Weights of a small transformer language model.
Architecture: RMSNorm before each block, no biases in attention or MLP, tied embeddings, capped logits.
Training: a variant of Adam for these matrices, 623M tokens, 4751 steps.
MLP neurons of a small language model. Each row is named by its layer, matrix (up: input weights) and neuron, and shows model dimensions 32-159. Each number is 50 + 10 x the weight over its row's rms, rounded and kept within 0 to 99.
A block is one neuron, or neurons of one layer that tend to fire together. After each block is what it responds to, as a language model described it from the Wikipedia text at the highest values.

L2.up14:54 67 70 49 56 32 47 47 54 31 46 61 53 46 41 50 53 59 44 47 42 62 43 40 43 39 67 45 31 58 49 58 54 45 41 35 62 57 50 70 61 43 42 44 32 35 38 45 54 43 40 45 54 47 55 58 49 49 49 51 55 48 38 57 54 49 69 55 50 43 55 76 35 31 46 51 61 32 46 67 60 59 63 48 46 40 27 52 22 61 46 44 67 59 34 53 41 41 52 58 43 52 50 35 43 53 35 40 40 41 46 42 43 39 46 32 49 68 58 72 55 44 42 56 55 38 50 44
L2.up133:45 43 36 52 47 51 53 70 44 30 64 50 51 33 37 60 48 61 62 34 55 59 50 52 60 32 53 43 50 70 54 45 55 50 43 46 70 60 54 72 55 46 55 42 31 26 52 47 55 59 43 48 45 50 48 21 42 45 38 71 57 41 30 41 42 49 84 35 55 49 51 55 49 50 46 52 56 61 46 41 69 38 50 56 64 49 54 46 40 41 76 49 50 61 53 64 52 68 67 30 52 63 61 53 50 57 40 39 53 69 63 28 51 40 33 47 27 67 59 68 56 46 47 61 44 68 45 47
L2.up178:45 59 52 34 29 40 58 44 55 26 63 54 49 54 45 40 47 62 46 48 55 62 51 53 68 47 55 58 56 36 36 37 49 32 50 56 43 52 54 78 44 33 60 56 49 44 44 39 59 37 40 50 69 59 67 33 42 52 48 56 58 62 24 48 49 52 58 58 44 44 63 51 29 59 35 46 35 50 43 54 72 48 45 55 64 32 49 61 55 45 48 61 62 66 54 52 80 76 53 50 49 53 65 42 42 42 48 27 60 52 54 48 43 23 54 52 31 78 68 42 41 57 50 56 51 52 48 46
L2.up186:68 66 49 47 42 46 51 30 39 41 49 56 64 64 27 48 64 42 39 70 66 71 48 65 54 58 51 66 60 40 50 54 45 53 37 47 41 32 75 51 59 47 66 50 61 39 52 51 56 58 42 37 57 56 38 65 51 47 43 49 58 26 44 51 33 54 44 71 61 26 56 59 58 55 35 51 56 57 44 42 37 60 70 51 45 47 47 52 33 55 63 57 39 57 49 54 60 37 57 49 51 44 46 50 54 57 56 52 55 41 50 48 56 50 51 29 52 52 40 58 35 54 43 64 48 40 26 48
L2.up197:63 48 51 54 61 27 47 61 59 33 68 64 41 65 42 59 52 56 45 56 45 61 41 55 54 59 36 64 56 58 51 30 27 46 57 64 43 59 54 66 58 53 63 46 47 41 38 51 50 64 29 47 54 41 53 54 52 53 55 57 41 62 36 67 57 73 43 73 41 44 62 47 55 53 43 61 50 30 33 39 39 54 52 50 55 40 42 51 39 49 45 54 54 47 40 33 44 50 30 42 53 38 64 47 68 46 49 45 32 54 62 50 52 31 47 35 46 57 44 61 43 66 58 51 44 42 52 49
L2.up263:51 45 48 56 71 54 41 46 57 23 56 79 52 59 24 59 41 55 58 44 49 52 41 53 64 60 60 67 53 68 59 53 49 46 42 52 58 43 74 57 40 56 31 49 50 44 41 46 50 58 35 46 58 53 48 34 46 71 53 54 64 66 44 36 42 54 50 50 65 31 66 45 55 60 41 46 55 50 45 47 41 53 64 50 52 54 63 52 51 56 66 36 46 70 69 42 48 52 42 54 43 54 53 63 52 46 50 54 39 41 58 53 52 48 53 35 53 60 49 49 34 75 44 35 46 40 49 60
L2.up945:64 53 44 39 59 59 40 41 60 53 48 54 49 59 39 41 47 57 38 44 58 55 51 59 53 47 64 53 43 60 44 43 50 57 50 53 52 69 47 65 53 55 45 47 28 53 45 45 38 54 57 47 61 62 37 60 45 54 58 46 56 53 48 58 47 52 56 63 65 35 57 52 41 43 51 56 51 56 39 78 58 48 71 53 48 35 57 47 42 38 69 28 48 71 32 61 53 64 61 25 39 53 56 41 47 45 55 53 44 67 53 30 50 49 39 56 43 49 48 57 42 46 42 39 45 39 45 49
L2.up1265:43 51 50 67 38 39 47 63 38 42 54 59 61 49 59 66 57 53 28 42 59 54 40 58 46 56 61 32 54 42 44 46 49 45 47 55 60 58 64 58 36 44 40 41 56 43 38 51 51 45 29 44 68 55 50 63 50 56 59 58 65 30 36 39 54 50 49 58 38 54 58 53 41 51 30 50 56 46 30 55 41 60 52 59 50 53 42 47 50 54 62 47 57 61 46 41 64 53 59 51 37 63 45 47 55 47 50 55 53 58 53 55 45 48 48 55 37 62 30 52 40 44 49 29 37 46 39 53
Description: The word "In" opening a sentence or section, after a period or heading, as in "In 1995" and "In addition"; also "According", "in".

L4.up728:43 38 42 45 49 37 38 47 33 42 59 54 40 47 37 56 43 46 45 55 47 78 51 29 58 50 55 53 49 66 41 47 33 28 52 52 57 55 37 61 66 50 56 53 43 47 44 53 52 48 51 33 54 48 32 59 61 49 64 56 67 57 50 52 66 42 38 56 47 55 48 70 68 48 47 57 52 51 40 46 50 59 50 43 56 49 21 77 43 62 62 56 50 55 46 42 49 54 59 55 47 48 47 53 49 38 68 36 56 53 67 38 43 26 44 40 65 41 54 48 48 57 44 65 55 55 56 70
Description: First word of a new sentence after a period, such as There, It, In, They, plus mid-sentence "in", "ft" in unit conversions and "Time" in infoboxes.

L4.up361:56 53 36 62 46 51 40 49 60 60 54 48 32 52 47 60 49 50 44 36 49 70 42 68 46 47 49 65 48 40 47 47 46 54 45 57 44 45 57 58 50 50 43 50 51 28 56 47 51 60 50 47 52 56 67 47 40 77 81 43 48 75 67 47 49 42 61 63 62 54 67 57 54 70 57 46 56 42 34 51 41 57 44 33 51 65 46 61 43 59 55 60 46 67 49 56 46 43 51 52 31 36 67 52 53 40 56 58 37 69 49 50 43 51 62 62 58 56 61 44 40 70 41 45 48 54 48 66
Description: Fires on the word that opens or continues a clause after a comma, mostly "and"/"but"/"though", plus attribution verbs like suggested, stated, said.

L5.up195:54 62 54 54 56 55 55 49 60 35 57 61 44 63 39 35 41 47 41 52 50 54 50 65 54 35 57 45 50 60 46 54 53 56 51 53 46 54 60 38 53 49 63 48 55 57 57 60 38 56 33 37 49 46 42 32 62 68 55 59 62 73 38 54 73 77 51 43 48 43 61 51 52 61 58 47 60 48 53 46 37 53 50 35 58 37 50 45 52 61 37 49 63 58 60 49 54 53 52 55 50 58 60 65 48 49 60 61 49 55 53 55 60 49 50 57 55 48 55 71 47 43 46 40 58 27 51 60
L5.up407:47 56 53 42 43 48 46 25 40 39 57 49 56 46 38 39 70 60 46 46 56 66 44 56 62 55 50 41 41 54 54 58 53 31 25 61 37 49 52 57 68 40 53 50 48 42 47 46 45 37 62 39 63 44 50 45 55 52 54 39 65 55 27 43 55 61 59 47 43 51 58 53 54 48 44 46 46 40 37 51 41 53 70 52 58 42 55 57 57 50 52 44 42 63 54 40 55 57 49 44 40 58 60 62 43 41 64 53 56 50 62 65 38 50 56 38 63 40 43 62 51 47 37 49 38 33 42 48
L5.up558:37 45 55 52 50 33 52 61 48 37 55 54 62 51 49 55 69 52 48 34 59 65 57 49 40 51 60 50 37 63 64 30 49 42 35 56 51 56 47 56 63 51 53 60 51 39 58 57 46 53 60 48 50 54 47 44 62 55 43 60 52 49 36 53 64 43 62 44 54 51 65 46 31 36 56 59 53 48 43 44 46 55 35 36 55 42 49 67 41 64 55 49 50 61 33 43 39 40 43 36 33 38 67 57 55 41 46 53 36 57 50 68 43 49 54 49 37 39 56 50 42 49 42 46 31 59 26 59
L5.up662:70 47 43 45 59 40 41 57 41 39 53 64 53 49 42 57 62 50 35 66 59 54 60 68 53 37 58 49 55 59 71 46 59 40 53 63 54 52 52 45 56 56 49 71 34 42 68 48 61 43 40 46 39 53 49 56 30 51 55 43 55 52 37 55 53 60 54 58 60 49 59 44 70 47 66 49 51 51 48 66 42 55 45 58 39 45 40 55 32 49 61 39 65 60 43 27 44 50 52 52 32 48 57 61 45 42 54 64 37 46 55 55 47 32 48 42 48 51 44 70 37 54 48 49 53 60 48 64
L5.up668:59 49 54 30 62 57 43 44 45 49 59 43 56 58 55 55 61 39 41 64 55 46 55 42 63 57 56 62 53 61 66 40 51 37 24 85 38 49 51 47 61 54 46 47 38 35 46 52 49 44 48 40 44 51 48 44 32 64 63 32 58 46 58 60 60 49 55 51 46 64 57 46 44 42 46 51 46 43 23 52 54 51 49 51 45 44 50 58 53 40 45 46 49 57 58 31 39 61 48 59 53 48 69 83 51 41 52 61 41 55 42 52 57 46 63 37 59 47 61 60 41 69 45 61 41 45 52 46
L5.up941:77 44 54 36 64 64 57 50 49 51 62 45 57 56 48 53 63 33 49 55 52 61 55 39 59 50 67 61 57 47 47 48 37 36 33 66 46 58 40 67 59 32 61 67 54 32 47 57 50 38 25 47 38 53 55 46 58 63 59 38 63 43 35 52 61 41 55 60 48 51 57 63 45 48 41 57 46 60 35 49 48 51 60 43 36 33 50 54 50 51 52 41 63 60 48 29 40 63 65 49 49 37 57 48 59 45 37 50 47 55 47 52 54 51 30 29 34 52 45 78 51 55 49 65 41 32 29 47
L5.up964:53 45 53 58 54 48 52 51 58 45 52 45 62 48 37 41 58 37 51 56 64 61 54 32 46 48 60 56 52 60 47 63 35 55 31 51 58 39 70 50 72 40 66 61 50 52 40 63 38 56 38 49 36 56 57 53 62 35 46 55 47 35 54 64 55 42 61 51 49 52 41 54 57 43 29 40 50 59 42 44 42 54 36 53 55 29 41 58 31 48 59 44 53 65 54 46 34 61 60 42 54 45 47 54 54 50 59 62 33 60 55 72 60 69 37 51 33 43 36 65 64 40 46 71 63 55 47 56
L5.up1272:38 46 58 53 44 52 47 36 49 49 48 56 51 61 29 64 49 41 59 56 57 69 45 31 64 68 45 72 54 26 56 52 31 39 46 79 44 54 63 64 66 47 37 45 55 37 63 45 46 38 54 37 43 60 46 43 35 63 54 51 57 38 51 37 51 58 37 66 54 39 60 65 73 55 37 48 68 63 47 38 31 52 58 51 52 62 34 45 35 52 68 61 54 43 47 66 26 51 49 42 54 45 52 54 46 48 62 48 37 45 51 64 53 35 44 41 52 48 43 59 52 62 52 36 48 26 35 45
Description: Sentence- or paragraph-initial "In" opening a date phrase in historical narrative, e.g. "In 1913", "In October 2020"; weaker on main verbs like is, takes.

L5.up4:33 50 46 53 51 41 54 58 41 36 48 58 61 64 38 40 36 46 61 57 64 49 61 27 49 54 67 39 65 47 38 57 61 43 43 57 57 48 57 53 53 56 46 52 51 50 41 52 48 62 45 41 38 51 59 24 62 50 54 37 45 42 50 52 35 45 53 55 52 50 52 37 49 54 57 37 60 59 48 64 21 49 66 46 77 58 55 63 51 68 61 54 53 34 55 43 40 51 64 59 81 58 50 54 47 50 49 49 42 69 37 59 60 39 48 74 64 40 42 53 65 45 44 49 46 36 51 75
L5.up101:62 42 46 46 60 56 39 59 45 34 45 65 47 54 54 34 51 41 46 43 30 36 58 54 65 59 56 53 50 36 61 51 38 44 50 43 53 38 67 43 35 32 61 52 60 46 46 37 63 47 27 45 51 68 70 67 47 45 40 45 51 50 35 59 58 49 50 45 47 46 60 68 56 60 55 41 54 62 50 62 46 56 51 63 36 63 47 57 44 43 67 47 47 48 75 30 50 55 46 59 68 50 51 51 56 39 43 57 59 61 62 43 59 55 44 40 42 61 40 44 69 37 47 80 47 47 42 47
L5.up154:71 30 51 47 64 48 63 50 68 37 54 65 62 56 30 43 54 42 58 64 47 52 56 30 67 40 65 43 48 32 56 47 48 37 35 45 56 56 48 56 59 53 54 59 59 36 49 35 47 57 46 41 57 56 66 46 47 48 44 44 45 52 57 50 76 62 44 43 52 54 48 48 47 58 37 64 39 58 55 53 43 48 62 48 57 51 56 58 34 50 55 53 45 40 49 47 43 53 53 54 50 36 68 42 53 47 38 53 43 43 56 57 52 51 35 26 36 57 33 57 67 60 54 47 57 41 63 45
L5.up170:32 50 45 35 55 48 52 59 65 63 62 50 46 72 66 45 52 49 46 66 56 58 72 67 68 38 45 53 61 38 58 49 54 25 35 62 56 30 44 57 57 45 45 50 60 54 67 44 51 38 47 48 48 50 51 52 67 53 56 47 58 39 62 42 50 49 43 62 60 49 66 31 49 59 55 32 46 56 61 65 36 62 53 45 73 43 47 59 32 34 48 44 63 42 53 58 65 48 40 59 56 58 47 42 42 49 54 54 45 54 58 54 52 33 69 49 51 52 45 46 39 43 53 51 42 38 52 39
L5.up234:46 42 43 32 50 71 60 46 67 65 59 48 66 64 52 47 44 55 50 75 46 45 48 52 58 48 65 63 45 37 48 40 50 62 42 61 46 46 57 65 33 42 48 38 44 27 57 58 50 55 68 48 58 64 46 38 60 55 65 46 42 50 50 50 34 56 61 53 49 41 59 59 42 60 28 62 66 52 53 46 43 56 52 42 51 59 55 52 55 42 57 41 54 47 41 62 54 68 59 57 67 58 55 46 49 55 51 32 45 47 52 58 37 66 53 67 43 51 65 58 52 43 41 37 33 48 52 39
L5.up763:39 52 34 47 46 48 60 51 58 43 56 54 52 56 39 41 61 65 38 53 56 41 55 45 48 48 55 40 62 31 44 34 46 39 51 55 50 50 55 64 53 41 54 43 54 41 51 28 59 53 51 38 35 48 37 45 73 69 68 56 58 37 45 50 58 67 67 52 56 63 42 66 59 72 53 58 59 48 50 68 35 54 54 38 41 49 39 53 50 40 44 38 48 42 54 33 54 46 50 52 61 42 69 57 36 48 34 34 54 52 53 56 44 54 61 41 34 47 48 42 55 36 50 29 43 38 66 37
L5.up1001:43 55 44 38 52 37 55 36 52 49 42 46 48 52 55 48 48 46 65 53 71 52 61 60 66 43 39 58 43 44 58 48 45 28 44 67 53 45 45 47 61 50 51 24 62 51 26 56 35 45 47 41 39 59 26 34 58 60 47 55 43 54 37 34 47 54 51 62 50 65 58 50 50 59 68 49 44 62 42 66 36 51 53 62 55 58 57 52 41 35 53 33 44 51 58 48 43 45 51 46 48 54 55 61 36 48 48 48 39 36 42 62 67 56 67 44 46 39 30 62 57 68 36 42 41 53 59 44
L5.up1180:48 36 69 53 43 52 51 59 57 60 56 55 66 57 54 49 52 42 55 72 46 46 66 39 78 29 37 52 50 22 44 63 44 47 64 61 56 32 46 49 52 40 49 51 55 46 42 35 49 73 52 47 37 55 51 47 61 65 43 49 59 40 41 66 58 60 52 49 38 41 57 42 63 45 42 62 45 46 41 66 53 58 67 42 72 50 49 50 49 52 47 46 63 36 52 41 44 51 55 56 38 44 66 53 42 43 37 49 59 63 59 57 61 60 65 45 44 54 51 29 40 52 43 39 53 41 68 46
Description: Hyphens, dashes, and occasionally "and" or "&" that join two names or words into a compound, such as Russo-Circassian, African-American, Waterloo & City.

L4.up506:44 35 46 47 49 57 58 39 35 41 52 45 44 48 40 37 50 39 36 60 54 39 49 60 57 47 52 38 63 40 39 62 51 56 46 60 60 45 48 37 61 44 77 44 50 53 37 53 45 36 55 45 60 71 23 61 40 51 72 51 39 64 48 44 42 69 48 57 25 38 56 44 45 56 40 33 42 40 41 43 43 55 60 47 42 52 52 39 49 40 66 41 37 46 69 56 45 56 57 53 56 51 44 41 39 55 35 43 43 44 47 29 43 33 46 41 38 54 42 43 52 60 52 65 52 47 49 34
Description: Hyphens joining the first part of a compound word to the next, as in wedge-shaped, thirty-four, best-known; sometimes an opening quote or parenthesis.

L5.up260:58 35 52 66 35 37 41 30 43 46 58 57 45 42 28 56 67 59 42 32 57 45 53 51 49 44 51 58 68 52 54 58 38 47 38 67 52 47 54 54 54 42 46 33 75 47 62 53 43 59 57 43 52 51 63 37 46 63 50 60 62 50 41 40 56 58 63 42 45 45 40 45 56 50 40 45 39 65 54 46 38 57 53 57 46 40 53 65 42 61 53 55 57 47 49 70 52 65 43 49 41 42 47 40 62 55 49 45 47 67 58 71 38 32 43 66 52 53 57 59 43 59 49 44 46 40 41 52
L5.up299:45 47 51 54 35 54 52 38 54 58 56 45 56 48 51 46 54 48 36 52 41 63 46 39 50 47 43 66 45 56 48 48 42 46 34 67 51 48 39 57 63 64 46 61 50 28 36 54 49 51 50 42 52 51 71 48 55 48 62 54 54 56 60 46 76 51 51 44 37 47 64 52 49 59 52 41 48 30 43 44 49 51 32 58 37 51 53 57 45 31 53 61 47 45 52 54 48 78 61 63 47 44 53 48 58 41 58 52 52 55 51 58 34 34 53 69 64 38 49 72 42 62 44 60 45 70 46 46
L5.up434:53 45 36 49 52 51 50 58 53 55 60 60 43 45 34 58 68 45 32 32 50 65 59 65 37 51 45 54 43 62 51 38 28 62 43 62 45 39 40 46 77 55 56 59 61 48 43 70 58 47 48 35 42 42 64 40 54 54 48 62 48 52 34 65 67 46 56 48 47 51 51 49 52 41 56 44 48 51 43 55 61 48 49 51 52 43 47 63 27 53 47 49 55 55 34 35 51 67 49 47 53 39 62 48 59 37 40 51 25 48 50 38 51 59 62 60 56 48 53 68 53 57 48 78 58 37 56 59
L5.up681:64 41 50 54 22 51 51 28 45 47 56 55 62 48 34 50 51 57 35 43 41 53 59 45 37 34 50 43 45 40 33 55 43 50 42 71 56 39 44 30 57 32 53 46 50 33 52 46 51 46 51 45 63 64 55 30 53 56 54 52 56 74 33 73 45 70 46 55 51 48 64 63 41 46 53 52 43 68 39 41 68 48 56 41 42 58 45 62 53 51 52 56 51 55 39 57 46 49 60 42 32 37 47 39 55 30 48 32 49 54 70 44 41 55 62 53 46 61 67 50 39 63 42 65 64 46 31 54
L5.up785:49 44 48 52 58 51 40 54 54 45 51 52 49 51 30 70 53 51 63 50 62 60 51 67 53 46 69 53 57 58 51 56 49 53 82 72 52 55 46 50 46 56 52 42 37 47 45 57 50 50 43 49 74 50 46 45 46 39 51 54 46 49 40 47 37 54 40 42 45 50 63 62 35 46 44 57 66 48 43 52 48 59 57 60 37 48 41 56 56 49 60 38 50 51 51 64 44 55 44 55 47 52 56 31 43 46 39 55 47 35 46 49 59 58 47 27 48 60 39 46 43 65 51 39 45 41 56 51
L5.up848:50 41 33 50 58 54 52 41 64 39 63 42 50 46 49 59 56 60 59 27 51 66 49 54 47 59 44 42 53 64 57 21 34 53 35 70 55 39 58 49 34 67 47 47 51 29 59 52 47 47 45 40 27 54 44 38 58 40 52 49 46 56 66 61 53 50 49 34 63 61 74 41 64 55 44 53 47 40 47 65 35 53 30 40 40 40 39 54 49 53 48 57 38 43 39 50 51 43 38 31 63 45 45 57 67 58 41 49 49 59 53 55 50 51 38 59 46 37 58 63 42 61 49 48 49 35 45 53
L5.up1028:47 41 63 33 26 63 58 52 41 68 53 55 47 50 55 48 73 59 46 34 59 49 52 56 60 45 44 61 56 44 62 49 45 43 43 61 51 43 45 58 52 46 40 51 43 41 56 61 59 47 52 35 63 58 52 43 47 45 49 60 62 47 53 35 55 40 37 47 52 47 51 53 49 53 46 41 42 31 44 47 41 48 51 74 52 44 57 54 48 59 53 33 45 60 43 50 33 82 46 71 45 55 38 69 58 22 35 70 40 57 58 49 35 40 46 56 57 50 45 47 61 56 53 60 53 58 65 47
L5.up1041:50 57 23 73 45 47 49 26 36 56 59 51 36 39 38 48 44 36 37 41 51 67 49 58 45 40 58 51 41 65 55 39 45 50 38 57 61 37 47 55 64 48 47 36 52 34 49 40 64 61 34 32 66 59 66 48 48 42 63 67 54 59 57 36 36 58 59 54 61 54 60 60 53 62 40 37 63 46 57 53 43 52 60 64 53 53 49 45 39 30 49 49 49 46 43 64 42 68 51 56 54 51 61 60 54 58 44 57 65 28 47 49 36 42 44 59 41 55 52 46 29 69 48 54 51 41 69 44
Description: Coordinating conjunctions opening a second clause after a full first clause, mostly after a comma, e.g. ", but", ", and", ", while".

L2.up76:82 48 53 45 68 56 46 56 72 51 48 44 54 53 45 45 64 37 28 48 48 19 55 54 46 59 51 28 58 37 36 52 41 46 35 56 49 49 61 42 49 40 40 62 54 31 61 46 53 44 35 47 60 44 57 44 39 58 50 35 59 55 30 50 52 55 54 61 45 48 65 59 60 70 63 59 56 49 31 46 49 49 41 36 42 46 54 56 48 41 40 55 54 63 55 26 41 50 43 46 47 39 47 44 51 46 49 49 40 59 51 33 45 48 56 69 21 55 58 64 29 52 53 51 54 47 37 53
L2.up530:56 47 41 56 43 61 50 47 54 52 59 55 59 47 60 51 47 48 38 65 52 53 49 48 55 43 60 65 50 34 61 56 44 65 46 53 47 60 59 47 41 52 54 42 39 44 19 45 48 57 42 42 59 51 39 57 53 49 46 58 58 52 45 45 51 61 63 71 37 41 52 33 41 63 47 50 55 35 49 49 66 54 64 46 54 60 47 49 47 32 56 49 46 55 53 35 52 46 46 64 49 56 38 55 44 44 30 59 36 30 58 40 42 57 52 36 37 64 57 61 35 61 47 50 61 53 65 40
L2.up610:57 51 30 49 51 47 42 45 60 48 53 58 48 46 54 34 72 62 43 63 59 53 56 34 41 43 50 65 50 30 42 49 44 43 37 43 37 53 39 54 48 37 50 42 50 47 59 52 51 45 50 48 55 58 57 29 61 55 50 54 63 72 43 42 37 49 55 41 38 37 44 60 28 47 55 44 61 56 42 51 62 47 52 41 54 44 51 56 38 45 66 54 49 61 49 61 63 48 39 73 66 40 55 46 60 47 43 45 43 63 66 30 37 43 49 52 45 53 42 54 47 52 54 63 52 52 59 54
L2.up962:51 59 42 47 42 66 51 58 29 28 36 64 49 50 44 50 51 43 49 55 58 37 56 47 60 51 51 69 43 48 57 54 47 65 46 49 62 62 64 44 44 38 29 68 39 50 50 52 43 58 41 38 55 55 47 60 53 63 56 53 56 51 56 48 47 41 50 39 45 49 48 65 62 60 48 49 65 51 56 62 41 66 68 42 46 48 49 46 44 38 55 48 41 73 56 57 69 42 51 50 28 47 68 67 50 60 67 60 43 58 56 57 40 56 50 45 49 50 62 69 43 47 38 49 58 60 42 53
L2.up991:41 55 38 43 60 57 50 39 61 47 52 60 56 55 47 48 48 59 45 61 60 46 54 40 54 46 58 31 50 59 50 49 47 47 43 68 55 44 39 71 63 46 34 40 41 55 36 49 42 62 57 55 67 62 56 58 61 61 55 60 43 58 45 39 39 54 45 54 51 33 38 57 49 58 51 42 46 65 44 67 52 55 61 40 49 49 40 65 43 38 36 55 48 59 29 34 44 63 47 36 29 54 65 50 61 53 39 42 24 42 84 34 43 47 54 49 32 66 60 48 34 68 49 40 51 47 72 53
L2.up1059:57 28 44 38 63 58 49 40 62 37 52 49 52 53 34 44 57 52 43 70 70 25 48 47 44 56 52 54 60 38 40 60 38 46 32 60 47 36 55 50 53 36 57 34 47 48 60 43 54 50 37 44 58 53 54 47 55 50 60 41 50 53 41 43 51 59 58 52 61 39 36 46 70 49 45 47 51 35 52 49 53 52 52 54 53 53 45 59 46 49 43 47 36 50 55 29 40 52 49 46 43 48 42 62 47 46 74 41 31 42 53 43 52 37 35 31 40 56 48 53 53 60 53 73 50 42 40 40
L2.up1104:44 58 28 58 32 53 41 50 39 48 58 56 40 66 50 48 67 44 55 60 58 62 57 46 57 51 62 64 51 40 61 40 68 41 48 47 40 56 64 56 41 46 45 43 40 48 40 43 63 54 59 45 59 63 55 44 40 50 67 34 48 45 54 54 47 34 58 49 59 47 48 34 33 54 39 48 46 59 48 57 62 53 45 56 47 53 59 63 47 55 56 60 59 61 62 36 39 61 29 58 45 61 72 64 53 42 58 52 38 34 44 42 51 40 50 48 32 75 48 64 48 59 46 50 55 53 69 41
L2.up1264:65 56 42 40 53 51 39 43 49 42 60 55 42 44 54 48 65 49 47 47 64 49 62 50 50 42 52 48 48 32 37 44 46 50 46 49 63 29 43 43 54 46 43 51 75 55 41 54 38 68 40 50 63 51 62 53 59 64 36 43 47 72 50 51 60 70 57 43 40 45 53 56 52 59 53 51 35 52 45 65 61 57 62 56 49 33 33 57 40 51 40 57 45 57 43 33 49 39 37 44 42 48 60 43 54 42 46 49 43 50 55 48 46 42 54 19 47 60 61 46 46 58 43 52 48 43 71 60
Description: Tokens that attach to or break off a preceding word: opening parentheses after a noun, possessive or contracted 's, hyphens, closing quotes, line breaks, and endings like -ly.